config = dict(
    n_layer=10,
    d_mlp=768,
    norm='rmsnorm',
    norm_place='pre',
    positions='rope',
    rope_base=10000.0,
    attn_scale=0.177,
    beta2=0.99,
    lr_head=0.0092,
    warmup_steps=429,
    batch_tokens=16384,
    seq_len=1024,
    doc_mask=True,
    steps=11481,
    dataset='wikipedia_en',
)
MLP neurons of a small language model. Each row is named by its layer, matrix (gate and up: input weights) and neuron, and shows model dimensions 96-159. Each number is 128 + 24 x the weight over its row's rms, rounded and kept within 0 to 255. A neuron's up and down rows have the sign that makes its largest values positive.
After each neuron's rows, "fires on" lists the tokens most often at its 100 highest values on Wikipedia text that the model never trained on. A number after a token or word is its count.

L4.gate620 [131 146 129 121 105 174 154 155  95 124 148 115 139 113 172 127 162 134 128 113 146 151 132 175 120  95  92 133 108 119 103 135 147 164 119 145 168 110 164 131 127 114 110 147 127 137 130  94 120 142 140 122 159 145 110  78 123 134 144 137 137 148 117 119]
L4.up620 [129 127 151 110 112 144 117 186 129 107 138 142 130 109  95 114 160 141 131 102 186 125 120 132 170 117 100 105 114 103 139 158 158 121 130 140 112 102 116 150 101 164 123 140 162 115 117 120 160 159 141 120 119 130 115 109 127 131 141 144 129 122 132 152]
fires on: "es" 37, "s" 23, "ing" 13, "ers" 6, "e" 6

L3.gate555 [138 117 112 119 119 106 118 130 161 117 114 108 106 126  92 119 128  87 106 130 144 137  91 139 150 132  79  78 149 139 123 217 133  83 124 130 112 147 113 176  59 162 125 122 149  92 118 117 136 127 150 147 137 116 173 114 106  95 120 103 149 128 136 115]
L3.up555 [135 122 132 124 135 123 120 139  94 141 145 149 109 152 150 142 147 158 113  88 136 160 109 104 178 115 118 136 129 113 144 127  93 128 155  95 130 150 139 112 154 134 153 128 116 113 164  88 116 131 136  99  84 147 140 129 137 143 143 139 149 143 107 100]
fires on: " ==" 51, " ===" 16, "==" 13, "ary" 8, "u" 5

L3.gate274 [146  96 130 151 141 125 149 128 110 152 162 147 106 142 113 116 133 113 136 108 128  90 128  94 139 114 160 154  99 112 170 136 105  96 152 103 133 137 133  89 173  77 106 125 136 115 119 100 161 105 152 133  81 110 142 118 145 144 165 124 116 133 154 152]
L3.up274 [171 105 119  84 133 133 161 140  90 156 145 123 158 122 110 153 166  94 108 138 143 140 134 134 116  84  97 139 118 120 142 128 138  97 119 138 140 132 158  74 129 108 142 128 128 118 177  86 103 148 107 107 133 137 156 123 110 150 102 109  93 128 120  53]
fires on: "'" 33, "ron" 14, "ian" 11, "'s" 5

L4.gate530 [121 122 107 151 137 165 122  95 133 120 116 109 107 112  98 143 152  98 159 128 141 166 140 131 142 139 122 102 104 144 169 141 148 153 118 140 107 140  82 109 128 139 100 108 126  68 126 137 144  91 137 158 135 138 155 109 133 115  84 124 144 151 123 132]
L4.up530 [112 147 128 120 133 100 168 134 166 162 115 105 120 122 115 113 130 127 152 114 128 198 128 147 109  67 110  92 160 115 111  98 126 155 151 142 119 176 187 111 131 130 130 101 163 119 189  97  87 142 115 120  86 132 153 116 160 111 151 115 142 169 109 112]
fires on: "===" 45, "==" 25, " ===" 21, "G" 6

L3.gate177 [109 116 133 158 147 172 153 155 110 163 146 115 129 117  82  77 137 102 137 146 106 140 150 124 110 127 139 143 144  87 116 162 137 135 121 124 134 153 109 169 117 126 149 124 104 158 139 120 113 120 113 139 115 136 156 137 122 144  76 150 128 134 108 130]
L3.up177 [156 111 109 131 149 137 162 140  97 134 121 144 118 105 158 114 142  97 157 138 154 125 143 125 114 125  74 158 114 157 101 111 137 137 136 129 122 103 109 138 117 107 109 137 123 143 143 167 115  66 146 127 168 132 119 152 122 114  99 151 142 104 145 109]
fires on: "le" 21, "'s" 14, "'" 11, "ou" 6, "e" 5

L6.gate709 [114 151 113 144 179 149 127 147 140 114 107 136 114 152 106 121 121 129 120 119 180 175 120 145 155 125  73  93 139 105 129 112 117 137 139  91  99 107 107 157 111 127 124 115 115 103 126 135 171 106 122 122 168 125 151  90 148 140 124 130 149 106 127 140]
L6.up709 [140 161 118 104 132 120 121 120 158 144 137 122 132 134 144 160 138 127  96 140 155 116 123 143 137 127  81  90 102 126 135  85 128 127 154 120 138 148 102 147 129 131 160 157 147 107 113  44 148 146  86  92 133 126 145  96 149  96 157  81 132 139 140 110]
fires on: "==" 59, " ==" 27, "===" 5, "le" 4

L3.gate417 [117 111 116 144 169 173 171 129  91 105 169 149 140 134 119 123 166 126  87 144 139 141 125 164 148 135 122 168 104 130 128 111  99 125 150 157 151 133 145 101 107  98  82 118 173 130 130 102 146 138 127 131 157 121 115 129 162 159 125 123 143  74 109 126]
L3.up417 [140 129 120 121 124 127 129 143 117 155 155 176 125 108  96 146 192 119 111 152 151 183 134 156 141 116 111 179 108 117 152 178 115 148  97 179 176 121 150  98 121 104 157 150 171 108 146 124 157 149 122 117 176 109 126 122 147 132 127 123 179  96 138 149]
fires on: "es" 35, "s" 20, "ess" 13, "el" 4, "ire" 4

L3.gate3 [129  75 136  54  89 168  88 122 145 167 107  69 109 139 100 174 117  92 165 109 101 108 161 161 136 107 160  97 139  95 141  87  72 105 136 168 162 119 153 131  76 119 146 140  99 133 155 129 151 119 134 137 173 108 144  96 128 134 131 146 166 120 180 143]
L3.up3 [117 143 128 104 108 162 131 148 154 155 118  95 136 155 155 118 155 128 102  97 113 126 140 135 116 113 149 150  90 123 120 140 143 147 145 135 142 119 131 115 134 141 117  94 163 138 119 116 107 154 113 122 115  89 121  93  96 159 106 127 162 134 167 161]
fires on: "l" 44, "is" 7, " est" 5, "ant" 5, "ered" 4, "ist" 4

L3.gate363 [144 135 144 131 120 136 119 127 120 111 143 158 127  74 108 163  95 158 168 125  95 142 146 183 119 133  78 163 126  94 136 178 101 119  94 156 143 146 151 134 146 142 126 193 115 133 153 137 187 141 124 132  86 130 177 110 153 143 100 123 104 119 152 134]
L3.up363 [143 115  98 122 145  99 119 107  74  78 137 135 117  98 131 154 150 130 128 131 135 114 118 188 110 125  83 100 119 101 136 159 107 129 131  97 102 151 135 131 130 141 106 127 129  83 124 162 123 132 155 134 139 135 151 137 152 126 111 145 106 131 100 129]
fires on: "s" 51, "ation" 10, "es" 8, "ives" 6, "ions" 5

L3.gate743 [ 77 123 144 161 130 173 172 129  98  87 111 149 125 117 112 142 132 106 122 133 123 131 124 149 129  90 152 100 113 169 110 162 113 111 143 151 137 135 125 121 116 130 112 141  56 160 103  87 149  83 134 144 126 128 148 102 117 129  92 138 146 168 106  98]
L3.up743 [129 132 125 131 168  76 158 130 171 117 160  81 137 198 177 144 108  98 161 140 132  94 129 117 142 135 103  97  89 132 110 118 155 154 112 101  81 138 107 140 150 112 112 154 134 156 149 149  98  77 130 151 147 102 154 124 124 119 126 180 123 156 117 121]
fires on: "ort" 44, "op" 20, "'s" 7, "act" 6, "ant" 5, "e" 4

L3.gate687 [143 159 120 172 152 154 153  78 128 125 155 123 158 123 137 132 124 128 138 124 100 119 158 121 156 146 100 129 110 177 127 151 133 114 138  98 150 162 127 136 160 137 133  79 166 114 164 116 186  82 159 128 151 127 117 133 127 164 167 106 110 133 142  92]
L3.up687 [ 96 146 139 145 117 157  97 156 112 130  61 184 116 188 157 138 126 125 104 131 130  99 142 121 162 128 136 155  96 135 116 135 127 125  99 128 112 138  96  80 128 131 122 140 131 110 103  85 102 189 152 132  99 164  99 136 123 108 121  81 121 148 139 110]
fires on: "at" 19, "em" 17, "ov" 15, "it" 8, "eb" 6, "ant" 6

L6.gate418 [172  74 117 145 144 125 111 122 149  87 117 120 132 163  90 111 113 119  84 107 138 139  89 132 137 110 133 140 101 105 125  88 138 138 127 122 112 110  76 101  84 100 168 121 105 158 133 131 128 111 168 156 100 106 171 118 137 155 113 118 126 152 115  97]
L6.up418 [125  79 134 150 165 125 132 115 139 128 160 123 114 165 118 118 133 153 110 130 133 142 121 112 166 109 156 127  92 130 147 110 131 147 149  98 132 116 112 129 144 141 167 114 126 173 148 147  70 163 125 134  94 152 134 137 141 125 150 108 103 115 161 126]
fires on: " of" 13, "2" 10, "9" 10, "6" 8, "3" 6, "," 6

L3.gate535 [154 103  89 134  94 120 108 121 174 131 115 119 117 111 137 117 137 128 110  80 152 168 146 154 138 112 108 120 101 147 105 133 142 159 119 148  99 120 153 128 107 131 134 134  83  94 153  89 108 126 165 123 138 103 115 138 102  77 112 124  94 178 105 134]
L3.up535 [115 167 143 119  87 124 122 154 155 131 148 130  85 105 127  99 143 107 142 116 142 140 160 109 129 114  76 171 147 164 144 129  97 150 108 106 165 146 118  97 153 172 166 118 186 135 143 130 158 134 110 138  98  98 127  96 125 126 133 117 136 121 132 115]
fires on: "===" 52, " ===" 21, "ze" 7, "av" 4, "inc" 4

L6.gate166 [131 121 127 132 150 113  96 153 103  91 136 122 133 101 124 107 138 159 135 122  92 138 139  89 186 102 145 113 177 146 106 108 151  90 123 103 130 131 103 149 102 127 122  81 128 110 163  86 132 111 132 117 120 120 130 117  98 146 154 136  96 147 164 120]
L6.up166 [124 169 135 156 173 133  96  80  73 137 102 133 127  87 125 145 144 184 123  88 117 127 121 152 136  99  72 100 131 122 125 157 132 113 113 166 110  99 130 114  74  89 139 151 135 150 112 147 138 111 129 122 126  79 125 155 133 112 116 185 115 181 135 136]
fires on: "et" 15, "or" 13, "at" 8, " Or" 7, "p" 7

L4.gate337 [134 126 116 118 154 118 107 152 137 148 149 143 131  93  89 143 146 146 145 158 120 130 138 162  73 186 119 116 139 106 152 117 152 132 114 114 161 124 140 156 119  90 114 124 125 124  87 136 105 100 136 115 163  98 139  92 138 138 116 161 121 136 192 114]
L4.up337 [126 115 130 153 208 103  90  91 147 137  96 145 148 127 146  92 104  87 138 132 137  92 176 150  77 118 137 103 103  82 135 131 131  96 144 163 161 118 106 165 156  87 140 139 125 125 159 151 132 113 118 161 154 117 130 121 131 147 117 151 108 149 107 122]
fires on: "er" 33, " for" 26, "for" 8, "ad" 7, "v" 6, "or" 6

L4.gate354 [119  94 141 115 143 132 144 159 111 138  75 134 134 119 174 165 123 140 110  74 136 115 128 160 156 137 124 138 124 123  79 172 122 109 128 100  95 106 108 122 104 119 110 170 115 136 100 116 126  92  88 138 175  60 104 126 167 131 119 133 117 142  95 119]
L4.up354 [108 109 119  98 107 134 131 160 112 145 133 147 140 140 145 147 104 190 103 126 116 137  99  86 136 132 129 146 112 129 161 126 137 137 111 126 136 121 124 122 133 137 138 151 144 137 114 156 105 147 109 145 121 127 132 108 131 156 142 136  80 144 101  81]
fires on: " Me" 31, " there" 20, " it" 12, " me" 10, "u" 9, "pe" 7

L3.gate32 [158 151 123 115 160 128 105 131  83  57 111 144 131 136 123 121  98 124 133 132  89 131  95 136 134 105 120 134 136 103 121 144 116 115 135 142 111 114 123 128 127  82 108 143 147 115 117 126 180 141 158 170 145 100 116 122 136 103  58 105  90 114 134 109]
L3.up32 [132 114  99 116 145 156 116 122 103  83 120 115 135 129  79 139 144 133  99 131 152 119 117 136  96 149 118 130 119 149 158 137 164 166 129 136  84 156 150 115 143 112 101 129 133 114  82 124 160 169 164 113 142 138 152 123 115  95  87 158 133 105 129 152]
fires on: "es" 41, "ts" 11, "ings" 7, "dom" 7, "s" 5, "ions" 5

L3.gate7 [164  98 108 138 216 108 124 131 154 121 165 117 130 108 102 124 122  93 152 130 125 106 140 115 172 105 135 149 115 118 157 148 108 131 137  80 126 106 149 131 136 120 161  95 145 102 148 193 132 120 113  88 107 124 144 104 130 154 112 130 132  74 168 119]
L3.up7 [108  92 176  96 153 155 155 128  98 107 174 129 121 106 142 110 142 162  98 130 116 138 146 124 143 116 173 150 137 117 161 136  67 158 177  98 171 147  97 120 129 138 131 116 123  91 152 135 114 160 128 124 139 159 126 112  79  88 116  88  95 103 108 102]
fires on: "ic" 26, "'s" 18, "ist" 14, "ian" 6, "'" 6, "s" 6

L4.gate639 [157 134 101  96 131 115 124 112 131 125 107 102 123  82 164 128 171 101 134 124 154 146 106 137 147 165 112 194 127  95  82 124 151  98 168 150 123 107 111 110  67 105 160 100 135 104 128 148 144 110 135 121 143 165 101 110 121 179 113 144 128 125 172 142]
L4.up639 [129  95 152 128 153 152 147 134 170 142 115 139 128 154 137 129 125 116 141 137 149 131 140 111  79  91 152  82 132 120 156 113 155  88 119 115 158 163 155 164 141 141 163 117  69 100 138 138  88  94 114 142  95 123 181 117 135 123 110 112 118 118 181 107]
fires on: "ri" 31, "I" 18, "ou" 15, "ce" 5, "if" 5

L3.gate399 [101 114 117 138 120 113  92 143  87 142 135  99 113 135 164 123 138 148 104 106 126  79  95 122  98 130 194  98 144 149 130  91 128 146 104 142 141 137 144  95 142 114  81 135 148 124 150 134 148 117 159 150 123 113 132 139 137 163 119 107 145 134  78 105]
L3.up399 [132 123 150 130 139 189 120 136 109 102 130 131 115 153 153  84 101 141 126 105 129  89 109  81 146  99 107 171  77 145 141 173 106 143 128 148 153 129 110 125 145 131 105 150 136 133 138 118 149 141  79 119 125 163 112 122 133 163 122  87 125 118 134 156]
fires on: "c" 15, "out" 10, "other" 8, "ill" 8, "all" 7, "ee" 7

L6.gate580 [143 118 121 138 125 113 103  88 125 142 162 157 115  81 142 170 117 119 111 118 127 125 119 134 153 145 133 165 169 129 160 115 119 125  84 140 112 168 166  97 123 110 111 153 128 159  91  80 120 139 165 137 162 120 136 148 133 101 129 121 133 159 121 103]
L6.up580 [152 139 115 167 149  80 162 139 147 134  70 126 102 148 139  85 164 151 165 117 140 144 112 132 120 159 113 113  94  82  97  63 142 131 101 121 139  95 121 179  86  97 165 116  81 125 108 143 151  90 133 114 133 103 126  74 116 120 123 134 119 138 136 117]
fires on: " |" 37, "ent" 19, "ing" 10, "ant" 8